Part of a small language model's weights.
Size: 18 layers, width 256, 2 heads of 64, MLP 2048 tanh GELU, vocabulary 8192, 23.7M parameters.
Architecture: LayerNorm before each block, learned positions, biases, tied embeddings.
Training: a variant of Muon for these matrices, 1207M tokens, 9209 steps.
MLP neurons of a small language model. Each row is named by its layer, matrix (up: input weights; down: output weights) and neuron, and shows model dimensions 48-143. Each number is 50 + 10 x the weight over its row's rms, rounded and kept within 0 to 99.
After each neuron's rows, "fires before" lists the tokens most often just after its 100 highest values on Wikipedia text that the model never trained on.

L8.up478:48 60 36 29 57 47 49 62 22 34 54 61 57 38 79 57 63 56 47 77 49 48 29 56 58 50 55 38 41 50 79 59 48 55 54 66 59 51 41 58 47 63 54 57 49 53 70 60 37 46 42 49 46 56 47 47 56 54 63 54 46 59 55 46 46 43 36 68 63 59 39 55 44 60 48 43 44 58 56 49 48 48 26 58 49 37 50 60 50 25 56 71 36 30 63 59
L8.down478:41 39 57 63 51 56 50 48 70 56 39 44 51 59 37 42 36 62 57 46 51 46 36 42 45 44 27 44 52 63 29 51 58 49 53 59 60 58 50 58 34 57 58 40 48 68 51 42 55 32 50 47 53 55 55 40 51 59 66 28 36 58 54 44 63 62 52 58 43 55 57 64 59 26 62 45 47 49 56 44 50 45 44 27 59 63 76 47 64 57 32 44 45 45 35 49
fires before: "\n", " |", ";"

L8.up735:51 36 34 42 34 55 50 59 57 39 72 67 55 36 55 45 47 50 34 59 39 39 48 35 36 52 61 62 43 65 37 37 43 45 37 34 47 48 60 55 48 45 41 60 48 29 56 50 42 47 53 67 47 64 63 50 37 52 63 57 62 39 67 54 63 58 50 29 47 54 39 58 63 51 60 43 31 47 52 59 61 31 53 44 67 58 38 60 62 49 48 65 51 63 37 59
L8.down735:75 46 43 59 50 43 55 43 52 49 58 45 73 39 34 44 45 59 45 68 58 54 61 44 37 55 56 59 57 43 48 63 67 54 48 53 55 58 49 49 42 68 52 68 48 56 40 29 45 65 33 48 51 35 47 51 43 53 39 63 37 42 38 71 54 46 38 41 62 45 49 57 54 70 33 61 49 55 73 51 65 50 42 55 41 48 44 48 30 58 45 64 48 34 50 60
fires before: " |", ",", " (", ")", "."

L8.up643:48 58 42 46 47 68 63 49 43 49 56 43 49 53 57 59 42 63 40 50 41 47 44 44 33 58 35 38 44 76 45 63 45 36 34 58 41 56 62 33 44 52 46 53 58 37 23 54 60 37 47 56 46 44 47 70 48 58 55 59 38 58 64 53 47 39 51 37 48 56 56 65 50 44 47 47 64 56 55 60 49 52 37 42 47 43 51 54 53 62 59 57 58 42 56 47
L8.down643:41 48 52 60 42 55 48 57 68 58 41 44 41 49 44 66 49 47 69 41 57 40 41 36 42 56 60 51 50 68 59 39 41 45 47 53 38 54 35 40 51 47 40 51 30 57 45 60 42 69 40 43 45 41 67 63 48 45 62 42 37 47 44 59 40 55 41 41 46 46 60 47 44 65 43 51 59 36 67 24 48 37 46 55 69 42 34 68 51 37 49 64 53 53 49 51
fires before: "|", " |"

L6.up217:48 45 47 31 40 57 38 62 68 57 54 40 44 38 55 48 54 41 51 50 55 35 42 60 47 62 55 60 34 60 56 48 38 59 61 65 47 28 52 37 48 42 55 47 41 51 31 56 60 56 54 30 44 47 48 40 45 31 50 40 59 49 38 54 43 52 59 50 67 64 45 56 45 31 57 63 47 57 47 79 56 54 49 23 39 50 47 47 54 54 51 49 55 43 55 39
L6.down217:35 54 56 60 50 54 46 55 56 62 57 55 58 56 40 51 58 50 65 50 37 55 60 56 53 35 42 46 57 45 41 49 48 52 70 57 55 43 41 45 64 47 26 46 69 56 61 57 66 35 32 49 68 40 42 63 35 57 70 39 48 43 57 42 43 49 56 40 58 36 48 42 49 75 63 43 57 47 51 53 54 50 42 52 26 59 52 46 48 58 45 46 51 54 47 39
fires before: " |", "5", "0", " 3"

L8.up1018:54 53 68 55 45 59 36 50 52 55 59 55 59 44 45 48 43 28 48 41 43 62 53 47 43 57 40 52 34 67 55 31 25 49 59 51 48 52 44 36 60 36 55 76 50 53 48 37 54 46 59 52 43 57 39 42 64 32 52 39 62 51 51 39 61 50 52 48 53 63 29 52 60 56 63 40 42 43 46 65 56 41 43 49 63 45 47 59 60 60 53 58 76 53 60 47
L8.down1018:41 59 66 46 48 43 60 57 52 51 54 51 55 66 60 58 47 50 54 36 60 52 57 68 58 39 47 51 47 51 65 47 47 57 73 60 44 48 39 54 58 28 54 45 53 41 50 69 71 44 53 50 51 63 32 62 50 58 63 31 65 33 41 44 58 41 57 35 81 48 53 40 36 58 61 39 52 47 50 54 54 37 61 48 50 41 66 49 40 47 51 58 52 52 54 50
fires before: " |"

L6.up1388:53 60 43 44 25 47 51 58 55 52 32 51 33 38 65 56 43 51 57 43 55 49 47 51 49 59 67 66 54 39 68 55 50 48 55 63 45 62 23 61 54 51 33 57 43 57 52 47 31 61 47 64 39 55 62 41 58 61 59 59 39 55 38 46 51 41 40 45 42 36 42 69 47 43 51 39 36 61 41 44 40 45 46 39 51 68 43 48 53 47 65 49 39 48 50 50
L6.down1388:58 55 32 54 61 58 56 38 48 52 56 51 53 45 56 45 61 39 50 49 24 36 47 51 52 38 65 48 46 53 55 46 56 51 56 44 61 48 56 33 64 54 41 35 50 64 38 52 35 70 57 57 54 40 51 66 56 64 71 53 45 45 33 45 52 52 27 41 39 43 43 43 48 60 51 73 45 29 39 63 39 43 48 50 56 33 73 50 49 55 62 45 38 58 48 34
fires before: "\n", " 0", " ", " —"

L6.up105:57 53 64 59 46 46 52 68 48 43 35 46 42 43 74 59 44 46 63 44 48 47 44 46 42 48 49 47 52 54 46 52 45 48 51 41 50 45 38 45 58 54 55 49 59 57 47 61 63 56 42 40 61 41 51 45 63 59 45 46 36 53 54 15 54 56 42 42 45 52 35 94 53 42 38 37 49 64 66 53 59 42 59 44 59 65 31 53 52 35 53 44 65 52 57 44
L6.down105:43 55 53 36 56 60 54 50 23 52 46 56 24 58 51 57 43 46 37 36 42 45 44 35 52 61 59 51 57 60 52 43 42 47 57 36 59 36 43 47 58 49 65 35 67 42 32 52 43 71 53 56 50 40 67 42 53 49 44 60 42 59 57 61 44 45 51 52 46 28 71 40 44 39 50 44 62 48 46 60 57 62 59 43 47 54 46 52 50 58 61 50 70 41 61 56
fires before: "\n", "==", " ==", " and", "==="

L6.up927:31 30 19 37 57 44 40 54 44 44 34 29 53 43 52 40 47 48 63 37 45 36 45 50 49 77 54 53 49 63 48 33 41 54 23 57 50 67 53 70 67 41 37 51 44 58 51 54 49 50 38 51 65 56 43 45 65 49 72 43 48 43 54 38 45 39 37 44 51 46 37 50 59 47 73 52 53 70 51 63 44 57 58 39 42 46 48 35 56 46 40 64 37 33 46 54
L6.down927:34 54 49 51 68 58 55 37 47 54 40 45 52 48 54 51 44 67 66 61 31 25 55 53 55 63 64 39 56 41 58 76 56 46 40 42 47 39 49 65 55 50 46 53 37 71 52 56 49 49 52 48 65 41 68 66 50 52 55 55 36 56 48 52 32 62 65 64 54 39 42 55 51 52 48 56 39 35 41 49 30 48 49 44 46 55 66 44 56 47 48 44 56 52 43 53
fires before: "\n", " |", " 1", " ", " 0", " P"

L6.up1475:63 46 33 53 51 38 47 48 52 48 53 50 56 59 62 58 32 57 39 37 47 49 50 56 58 63 60 46 40 39 50 41 54 54 48 58 60 46 64 59 59 37 38 46 41 43 51 39 38 47 48 49 68 53 56 43 59 51 60 54 38 37 39 52 36 51 55 66 42 65 39 65 55 38 58 52 55 57 55 63 65 47 58 49 66 68 41 54 41 34 77 53 39 49 52 47
L6.down1475:30 66 61 38 68 55 39 58 30 50 46 54 41 31 44 61 48 53 34 57 36 41 48 63 59 54 54 31 49 28 40 51 56 50 29 62 50 57 52 61 53 47 45 42 48 58 59 63 54 63 34 49 42 36 51 45 56 47 54 55 52 42 56 43 48 57 31 66 41 51 57 45 80 55 61 49 39 46 62 61 41 55 57 62 44 55 63 59 46 53 44 28 34 56 44 52
fires before: "\n", " 0", " 2", " Qualification", " 1"

L8.up1172:45 50 42 33 54 50 65 66 35 44 47 50 45 53 71 50 51 34 57 50 26 35 51 58 56 53 51 53 41 31 49 52 58 56 49 62 61 63 55 45 44 50 44 31 37 41 49 47 45 57 40 41 59 49 49 53 50 68 71 70 56 50 33 36 43 58 41 76 53 55 44 53 43 43 45 63 67 36 28 57 50 42 54 51 54 56 49 68 61 63 40 66 39 28 63 47
L8.down1172:42 48 36 61 75 49 52 46 43 54 44 37 36 41 47 50 41 48 30 45 42 42 55 62 51 22 53 44 63 49 54 47 41 54 42 48 65 64 51 56 54 58 34 35 57 40 46 45 52 56 36 47 59 53 68 51 43 54 55 60 19 55 51 61 36 50 49 46 51 39 39 58 47 54 63 65 64 51 53 52 44 47 33 54 61 52 65 60 46 35 59 44 32 54 42 60
fires before: "\n", " |", "|"

L6.up381:47 38 45 39 34 53 58 57 57 61 33 38 38 58 52 33 42 62 73 59 50 43 64 56 45 49 43 51 61 56 40 48 66 50 46 45 51 57 37 55 50 34 51 40 51 49 39 59 52 39 34 54 37 42 31 51 56 39 56 64 43 47 53 53 35 39 55 46 38 56 39 57 44 35 55 31 27 49 43 52 57 42 55 52 71 38 40 51 41 44 52 61 59 50 59 53
L6.down381:38 54 66 51 49 39 45 49 49 79 59 34 44 45 38 63 50 42 55 44 51 53 45 37 47 51 44 55 40 70 31 52 41 55 57 55 48 37 37 67 30 62 54 46 53 47 25 51 47 58 39 66 69 56 49 55 50 74 63 58 59 52 41 45 41 33 59 66 63 50 47 37 51 52 47 44 49 45 48 48 48 44 57 55 48 56 52 60 59 41 68 45 48 49 54 47
fires before: "\n", " and", ",", " in", " who", "=="

L8.up270:45 56 44 50 68 44 47 47 48 38 29 51 68 58 44 58 50 66 58 52 37 50 38 35 41 47 50 49 63 53 48 52 42 68 37 39 58 63 37 41 50 43 62 47 59 55 59 55 45 31 37 45 49 66 50 62 60 61 49 49 54 51 72 56 45 43 45 51 55 56 40 47 47 33 65 51 35 63 61 48 47 43 67 53 40 46 51 36 40 33 49 65 54 49 54 37
L8.down270:51 48 59 29 51 45 57 56 43 38 56 43 49 43 39 51 48 59 61 51 60 33 62 49 51 57 69 57 50 42 30 45 57 51 58 41 42 40 58 56 48 61 45 66 47 40 46 40 64 42 55 41 40 61 57 37 58 59 45 53 63 49 58 51 40 65 49 44 38 54 47 55 29 49 71 46 34 41 56 49 58 33 51 34 47 49 68 44 61 67 46 70 47 52 62 57
fires before: " to", " the", " a", " that", " for"

L6.up386:53 54 38 47 45 46 39 37 26 62 51 64 41 43 54 48 45 62 57 57 58 68 40 43 49 60 56 56 48 47 57 41 40 38 51 57 36 52 30 58 47 61 57 46 37 53 67 51 38 53 54 42 61 48 74 39 49 58 50 45 60 51 58 47 48 48 54 47 42 33 55 52 57 51 52 47 51 50 59 57 52 51 50 81 45 49 36 51 42 34 51 44 50 31 42 46
L6.down386:38 40 32 65 40 38 34 49 40 74 48 68 56 61 60 43 43 43 51 51 52 48 60 31 51 46 52 64 51 45 65 41 45 45 72 35 55 58 46 56 46 39 57 50 55 52 61 51 39 47 56 51 58 55 43 52 46 57 43 49 55 41 19 63 44 57 35 44 58 50 55 36 48 50 41 68 54 50 64 62 57 53 47 62 49 34 43 65 57 44 41 41 53 53 49 63
fires before: " |", "4", "5", "0", "6", "%"

L6.up467:36 56 60 35 37 49 42 44 50 47 73 29 47 51 57 50 48 42 52 47 62 50 41 58 41 43 71 53 41 78 52 29 65 49 49 54 52 60 62 48 51 66 75 55 57 44 37 47 70 25 49 58 65 46 45 58 54 44 63 45 31 69 56 42 51 47 44 66 55 53 56 37 48 58 52 37 54 51 71 39 33 52 60 40 56 57 58 46 56 49 42 64 61 31 50 51
L6.down467:47 59 43 58 67 47 55 51 57 47 65 63 75 33 53 59 49 58 61 42 49 54 29 31 54 51 63 63 46 36 61 44 53 54 41 59 56 56 46 39 30 54 25 49 43 43 64 56 48 47 53 51 51 53 51 50 73 49 49 44 40 46 46 40 61 55 48 53 55 50 33 52 39 47 56 59 66 40 47 46 68 50 41 62 46 38 55 67 43 43 66 52 53 35 29 42
fires before: " |", "\n"

L8.up1066:37 43 66 47 55 39 47 67 38 63 49 61 55 64 54 53 59 52 50 52 43 62 55 51 66 45 51 42 42 45 43 57 54 39 57 37 39 50 48 54 41 35 66 50 52 36 72 49 58 39 33 35 49 65 34 58 50 43 42 40 42 63 55 57 44 50 37 49 47 27 59 53 51 52 49 57 52 60 43 61 59 40 61 51 55 66 59 55 51 58 74 52 50 47 23 57
L8.down1066:54 67 32 50 73 41 53 72 56 58 32 42 36 44 43 59 36 52 50 72 57 20 44 53 40 42 36 35 42 41 62 61 18 55 46 54 41 51 59 54 48 49 43 57 54 49 63 66 39 46 78 52 46 32 41 48 53 57 55 60 57 42 59 60 47 62 63 56 55 43 53 46 52 62 44 52 57 36 41 33 57 54 42 40 36 43 59 59 32 54 55 46 42 50 54 46
fires before: "\n"

L6.up986:44 45 50 52 46 59 54 68 65 57 70 31 47 51 49 43 44 51 51 47 49 35 36 41 52 55 42 61 38 59 50 44 58 68 56 59 51 45 50 46 47 43 53 46 53 23 52 57 65 40 66 43 55 45 42 58 54 51 51 40 48 19 44 49 38 45 51 64 59 58 69 40 52 40 67 43 59 48 45 61 62 43 41 52 47 46 57 48 60 59 53 38 56 43 68 47
L6.down986:58 53 65 48 54 38 30 35 65 40 68 49 56 47 26 50 53 78 64 54 67 47 39 62 36 38 53 43 57 49 53 61 24 59 47 54 40 53 43 50 66 31 29 47 63 57 46 45 56 51 48 39 48 39 51 67 55 43 57 31 28 50 57 42 38 67 57 57 46 58 46 36 41 71 56 56 47 39 62 41 63 56 31 60 52 49 44 54 52 55 55 56 56 71 45 31
fires before: " |", "\n", " 7", " 0", " 3"

L6.up177:44 41 39 39 54 44 53 61 47 50 55 56 61 42 33 64 46 61 41 51 41 52 41 52 65 52 46 52 54 55 52 42 49 53 41 51 43 70 54 48 51 53 52 48 42 26 60 60 52 51 66 42 35 50 60 45 64 51 60 53 61 43 54 54 33 48 58 64 58 65 42 74 37 51 56 63 29 54 43 32 41 48 42 69 40 44 50 55 64 34 49 53 54 37 51 51
L6.down177:35 51 34 69 57 45 52 54 49 47 39 57 45 40 43 49 59 53 45 57 54 61 48 48 41 28 60 68 47 61 59 55 51 43 55 54 53 69 52 34 49 40 49 32 32 53 48 47 29 36 38 57 63 46 58 58 41 77 40 31 52 61 38 58 42 55 44 58 38 60 59 40 55 53 58 66 49 39 54 68 58 46 49 55 55 37 42 55 43 49 63 39 49 37 49 51
fires before: " |", "°", "56", ".", "-", " cop"

L8.up776:37 56 39 51 47 40 68 54 49 35 56 61 47 72 47 47 42 66 41 34 51 65 42 48 51 60 45 39 37 65 68 52 52 45 63 59 48 54 54 55 39 54 43 57 39 45 55 45 51 55 63 51 47 60 56 58 38 60 60 47 66 50 38 61 45 47 59 44 65 52 45 51 56 47 57 34 47 63 50 49 59 27 23 30 54 48 53 31 45 49 52 50 52 79 49 50
L8.down776:60 39 51 57 54 54 64 52 54 33 40 38 54 36 44 55 57 56 48 37 51 68 31 62 49 49 59 69 51 53 46 56 57 46 44 34 50 39 69 63 43 43 56 47 53 34 59 53 34 66 34 52 57 48 40 48 49 51 67 51 52 55 55 20 56 49 53 61 57 48 45 62 69 49 38 52 53 58 34 39 46 47 33 56 47 61 44 56 56 64 36 28 43 37 62 41
fires before: "\n", " |"

L8.up80:44 47 64 26 56 50 59 43 56 46 66 44 53 45 63 55 61 36 50 65 38 52 51 59 72 43 51 34 55 40 53 50 37 54 59 58 44 48 39 45 34 55 57 49 52 45 48 74 56 47 55 58 46 50 55 37 57 48 66 54 46 31 65 49 55 37 63 54 58 40 60 24 48 24 43 35 38 55 48 62 52 52 47 55 43 49 49 40 49 31 73 49 36 40 63 44
L8.down80:35 56 55 51 67 56 47 54 54 34 48 41 52 46 47 45 54 45 50 57 54 40 44 28 36 37 52 44 52 61 60 42 78 48 47 36 38 37 63 55 64 50 55 47 42 56 59 39 45 40 43 55 47 46 44 46 44 79 55 62 42 50 55 45 41 41 43 43 48 42 39 46 53 47 42 54 82 29 48 52 39 75 49 35 38 41 51 57 68 54 44 56 51 50 43 54
fires before: " |", " 7", " 14", " 0", " 3", "."

L6.up364:55 49 61 63 53 44 34 38 37 50 44 43 38 42 60 56 49 46 53 44 41 60 51 59 44 62 51 35 40 37 52 28 54 60 58 58 35 48 42 36 47 50 57 55 45 52 53 57 50 64 37 36 36 65 37 56 41 57 45 44 52 66 48 56 68 55 60 56 56 53 45 65 58 39 66 49 83 44 55 55 53 28 51 52 75 53 57 47 48 39 53 43 54 57 61 68
L6.down364:39 56 53 40 68 47 34 64 36 48 58 61 62 65 50 30 59 48 50 59 53 48 44 56 65 56 43 56 56 52 30 50 36 27 54 51 45 59 62 64 56 43 41 47 53 33 44 53 67 29 57 30 39 47 53 47 50 52 42 53 62 25 60 43 49 39 63 46 73 51 59 46 43 38 51 50 41 65 46 59 59 53 52 25 50 56 47 47 50 50 48 57 49 56 64 53
fires before: " |", "|", "|---|---|---|---|---|", "|---|---|---|---|---|---|", "\n"

L6.up1133:61 54 35 43 41 44 35 36 45 56 59 40 66 41 53 47 47 55 34 42 45 63 36 56 70 56 61 63 57 74 37 68 39 44 37 45 52 39 55 48 65 45 51 45 59 53 54 52 28 61 52 34 61 53 51 44 37 52 57 53 37 42 59 54 48 51 41 45 50 59 37 49 44 62 50 55 36 56 53 55 44 37 35 54 55 52 47 34 57 54 47 45 47 42 44 59
L6.down1133:42 62 49 33 27 52 40 36 42 40 51 66 60 47 60 57 71 48 41 53 57 66 51 48 60 61 76 44 51 49 57 43 36 55 40 48 47 52 43 41 34 55 59 56 32 46 50 41 35 50 60 57 35 47 38 64 50 45 39 41 72 66 39 52 50 41 44 41 41 42 63 64 65 47 58 44 66 55 57 42 54 33 52 58 46 60 39 74 52 47 67 46 42 50 57 65
fires before: " |", "'", "',", ",", " Democrats"

L8.up1144:29 52 52 57 56 50 47 62 53 62 58 55 54 54 51 62 43 53 45 46 30 32 54 56 38 29 35 57 34 57 56 39 42 42 55 38 49 66 41 67 55 51 45 61 55 47 51 67 60 37 51 74 55 45 50 38 51 35 63 55 38 72 29 56 48 59 44 21 54 48 39 49 44 56 61 50 46 49 35 57 42 70 49 49 56 56 47 65 47 51 59 41 47 55 34 50
L8.down1144:37 56 41 48 35 57 61 46 46 48 45 38 31 38 47 40 47 59 59 51 36 41 53 48 50 41 42 64 55 38 44 67 52 48 54 43 31 63 56 60 73 53 49 29 48 50 71 50 55 67 37 49 48 57 44 49 51 61 52 46 41 63 52 60 54 59 32 49 48 41 40 47 52 63 54 50 50 59 49 59 47 47 63 46 47 57 55 49 52 60 63 51 51 40 26 51
fires before: "\n", ",", " |"

L6.up1986:51 64 53 42 50 50 43 61 65 57 43 59 59 45 53 58 52 57 63 53 44 54 53 57 33 58 47 66 35 38 60 58 28 58 49 40 40 50 36 46 53 43 51 45 42 37 61 45 64 62 33 51 53 40 48 49 61 49 48 41 51 58 64 37 38 52 36 46 45 46 67 44 44 58 51 35 58 52 41 52 58 32 45 45 67 44 56 28 41 59 46 33 52 47 40 39
L6.down1986:56 39 50 38 44 48 57 55 54 46 31 64 65 48 52 33 51 58 38 47 44 46 39 62 47 62 49 34 49 52 58 52 40 49 49 52 45 61 65 73 32 50 73 43 48 60 53 48 63 49 43 56 65 60 35 35 51 52 73 45 58 70 63 42 42 43 45 47 42 45 52 63 52 42 39 55 59 33 39 47 32 54 37 43 45 49 48 48 40 44 46 44 39 43 54 44
fires before: " |", "|---|---|---|---|", "|---|---|---|---|---|", "\n", "er"

L6.up1905:50 47 66 49 50 53 56 54 48 35 40 44 51 61 33 49 54 49 51 46 48 53 54 57 39 59 54 54 70 65 74 48 44 52 32 54 62 49 19 52 63 48 56 52 33 51 58 47 55 32 26 41 55 48 48 51 52 69 55 53 52 43 50 52 46 54 76 43 61 34 36 66 40 46 68 64 65 48 41 52 57 46 57 62 45 62 44 53 51 55 75 54 57 58 63 51
L6.down1905:48 43 63 51 34 33 51 49 59 51 32 37 66 48 45 45 51 50 53 68 66 54 45 33 47 33 60 71 38 40 51 60 74 52 54 55 57 46 57 42 55 14 64 50 57 56 31 42 62 38 37 46 65 53 55 45 53 57 45 42 61 50 50 58 47 38 47 50 57 57 45 46 41 45 68 42 40 47 33 53 41 58 58 48 42 55 58 48 62 28 58 44 55 51 60 62
fires before: "==", " of", " ==", " life", ","

L6.up1089:47 50 56 31 49 53 60 41 59 59 57 41 59 54 30 61 48 49 40 55 30 51 62 56 43 39 44 47 60 62 72 51 49 49 45 61 48 60 73 33 74 37 48 62 58 40 56 63 41 29 55 67 55 54 50 41 48 43 66 57 50 48 54 37 53 32 45 54 59 45 46 32 45 45 61 41 71 51 52 62 41 35 60 38 46 61 26 58 58 52 61 65 44 64 49 71
L6.down1089:64 49 28 23 63 28 57 35 34 50 47 50 50 42 29 50 51 53 48 44 55 50 56 58 49 36 49 53 43 38 62 49 63 47 54 42 47 69 67 47 38 77 52 56 57 44 56 58 63 50 44 54 57 43 45 50 48 41 71 34 51 46 44 51 42 59 20 39 66 44 52 43 47 40 57 56 44 43 48 56 57 55 55 47 60 38 37 56 48 53 47 71 57 56 44 48
fires before: " |", " in", " 1", ".", "ing", " 0"

L8.up873:38 67 61 71 61 38 39 45 33 38 43 76 62 53 58 49 50 52 58 57 49 39 43 40 44 42 58 60 62 67 42 37 50 67 48 52 56 37 39 45 53 46 42 72 53 43 49 43 64 45 62 36 59 67 47 62 46 57 61 64 60 44 53 62 47 44 42 42 53 49 33 59 46 27 58 72 57 40 46 35 56 49 44 58 35 46 46 50 41 53 39 45 53 55 65 51
L8.down873:51 59 52 19 56 51 50 45 29 54 47 64 52 69 54 42 45 53 44 68 50 26 41 50 39 51 54 39 56 45 29 56 51 70 54 53 56 45 47 40 45 54 50 60 58 43 35 33 47 57 70 42 46 52 47 51 56 54 42 35 67 33 55 60 63 45 65 44 43 59 48 57 25 52 79 51 39 37 55 63 57 49 47 52 53 45 37 40 47 51 41 57 58 32 51 52
fires before: " to", " that", " the"

L6.up886:36 52 35 44 47 55 53 52 53 49 49 40 59 53 55 60 49 42 47 50 40 56 44 44 44 68 58 53 38 47 47 43 45 55 56 41 41 56 48 37 47 59 61 65 45 50 56 33 51 52 55 48 54 45 73 53 49 51 67 60 52 37 49 45 44 46 47 61 64 60 51 73 59 53 54 44 37 61 41 54 36 41 54 52 44 52 32 42 28 42 52 57 41 53 31 36
L6.down886:42 51 52 51 69 48 44 49 40 51 56 48 35 35 52 55 44 58 59 34 51 32 47 62 42 61 67 73 48 55 66 47 54 41 46 64 33 53 36 44 58 41 62 48 40 42 46 33 45 63 54 55 39 39 63 48 60 42 62 56 39 54 57 34 47 47 56 61 68 58 51 46 35 33 62 56 28 49 44 45 45 38 49 46 55 48 47 40 33 55 42 63 46 52 46 40
fires before: "\n", " |", " 0", "5"

L6.up903:45 50 56 41 56 47 65 67 54 50 49 43 66 55 62 28 50 75 44 69 30 49 41 52 56 42 52 43 45 49 52 49 54 47 47 43 60 67 46 50 50 39 56 46 61 49 47 56 67 39 40 47 32 48 60 55 38 52 45 68 38 52 61 64 46 52 42 39 45 56 62 29 49 67 49 33 35 49 37 62 56 45 47 45 52 61 37 58 54 45 44 52 51 54 37 47
L6.down903:39 29 49 45 53 43 59 69 47 29 54 62 49 49 49 40 57 50 27 34 48 46 47 40 52 43 46 50 36 32 43 41 55 53 47 46 64 51 81 38 69 51 56 64 52 58 69 47 53 38 50 57 51 71 47 37 44 68 57 46 63 45 58 57 46 59 61 49 49 52 55 57 44 44 59 34 45 51 58 37 50 44 55 49 61 43 59 38 45 58 45 45 51 57 42 28
fires before: "\n", ",", " and", "|", " at", "-"

L8.up1720:43 54 69 38 54 65 51 43 71 44 57 35 39 53 30 48 61 43 51 49 58 53 51 50 49 55 30 61 52 67 58 62 49 49 73 45 54 32 56 37 63 53 55 47 54 37 62 65 54 48 40 49 46 51 37 34 36 39 44 36 60 60 49 61 56 63 32 58 53 45 51 47 37 41 32 60 48 53 31 52 58 59 46 56 58 47 49 38 56 56 42 20 46 38 64 51
L8.down1720:55 49 35 41 49 32 43 40 38 52 53 59 63 51 69 41 36 59 47 38 27 60 60 50 42 45 50 50 48 26 43 30 48 52 42 42 46 55 62 68 31 53 42 56 63 52 43 35 47 55 47 41 59 49 61 52 52 53 53 58 40 34 71 40 24 44 62 60 62 53 60 48 60 51 57 52 48 60 63 43 66 56 32 44 45 56 52 37 51 57 65 69 64 78 53 43
fires before: " |", " 0", " 3", " 7", " 14"

L6.up1319:36 49 50 52 49 59 33 66 58 61 42 36 56 33 44 40 55 47 35 40 53 46 29 44 45 48 50 73 39 82 30 49 63 61 74 49 61 55 38 47 56 54 39 58 32 49 54 49 54 49 42 27 48 52 64 62 55 45 43 45 57 53 43 42 70 50 53 65 35 51 46 45 52 50 46 44 41 49 43 39 31 32 58 49 51 50 37 39 54 70 51 39 63 42 60 40
L6.down1319:52 48 53 38 50 59 41 58 57 54 41 65 57 46 67 45 37 55 49 45 44 44 56 40 49 50 40 42 53 48 40 60 58 64 55 36 62 58 52 56 48 48 53 48 59 24 57 57 37 31 41 38 72 25 48 47 80 40 59 60 43 63 55 68 49 39 41 42 35 53 43 59 53 45 49 35 50 53 49 46 52 60 43 47 44 48 42 51 52 42 45 54 49 48 34 59
fires before: " |", "|", "|---|---|---|", ",", "|---|---|---|---|"

L8.up430:41 56 55 60 55 53 48 41 51 52 53 35 50 45 56 52 52 46 41 46 53 50 42 65 28 65 43 52 51 43 54 36 38 66 46 49 56 59 50 46 39 36 52 56 39 59 72 54 68 35 34 27 58 63 53 41 61 58 44 48 55 75 53 45 29 48 54 53 52 51 34 55 34 52 47 43 36 59 47 49 51 49 48 57 49 59 54 35 55 33 52 51 52 49 63 49
L8.down430:39 36 62 65 51 79 55 53 47 47 64 36 61 60 45 48 57 38 51 40 58 41 38 49 49 45 46 45 74 59 52 51 66 45 58 48 47 23 47 58 62 48 54 53 38 49 52 48 51 48 51 46 51 67 30 57 52 51 64 64 60 51 57 44 69 58 52 43 56 49 40 62 62 56 41 51 55 47 49 30 48 67 61 63 44 56 56 66 38 51 69 53 43 70 53 48
fires before: "\n", "=="

L6.up1798:47 55 68 53 37 26 52 45 50 69 54 45 55 53 70 55 52 65 38 49 52 64 36 54 70 31 76 54 42 60 52 39 66 64 58 61 45 45 30 29 44 34 57 50 59 39 46 60 49 64 44 61 52 64 40 49 46 27 48 51 51 49 51 36 41 57 65 50 42 39 51 53 50 44 39 34 38 46 70 33 58 48 28 41 52 46 52 60 44 55 59 66 57 43 54 54
L6.down1798:59 53 43 45 32 51 45 48 55 37 54 33 73 42 53 53 50 46 63 60 60 58 57 42 34 49 45 38 57 41 36 54 43 52 21 36 52 55 42 60 57 51 33 59 49 33 55 60 60 52 64 56 45 32 43 49 39 39 40 41 65 34 60 62 60 54 42 47 73 46 33 26 48 68 44 62 53 34 47 62 44 65 46 63 55 51 63 71 51 50 60 37 42 56 59 43
fires before: " |", ",", "',", " /", " (", "."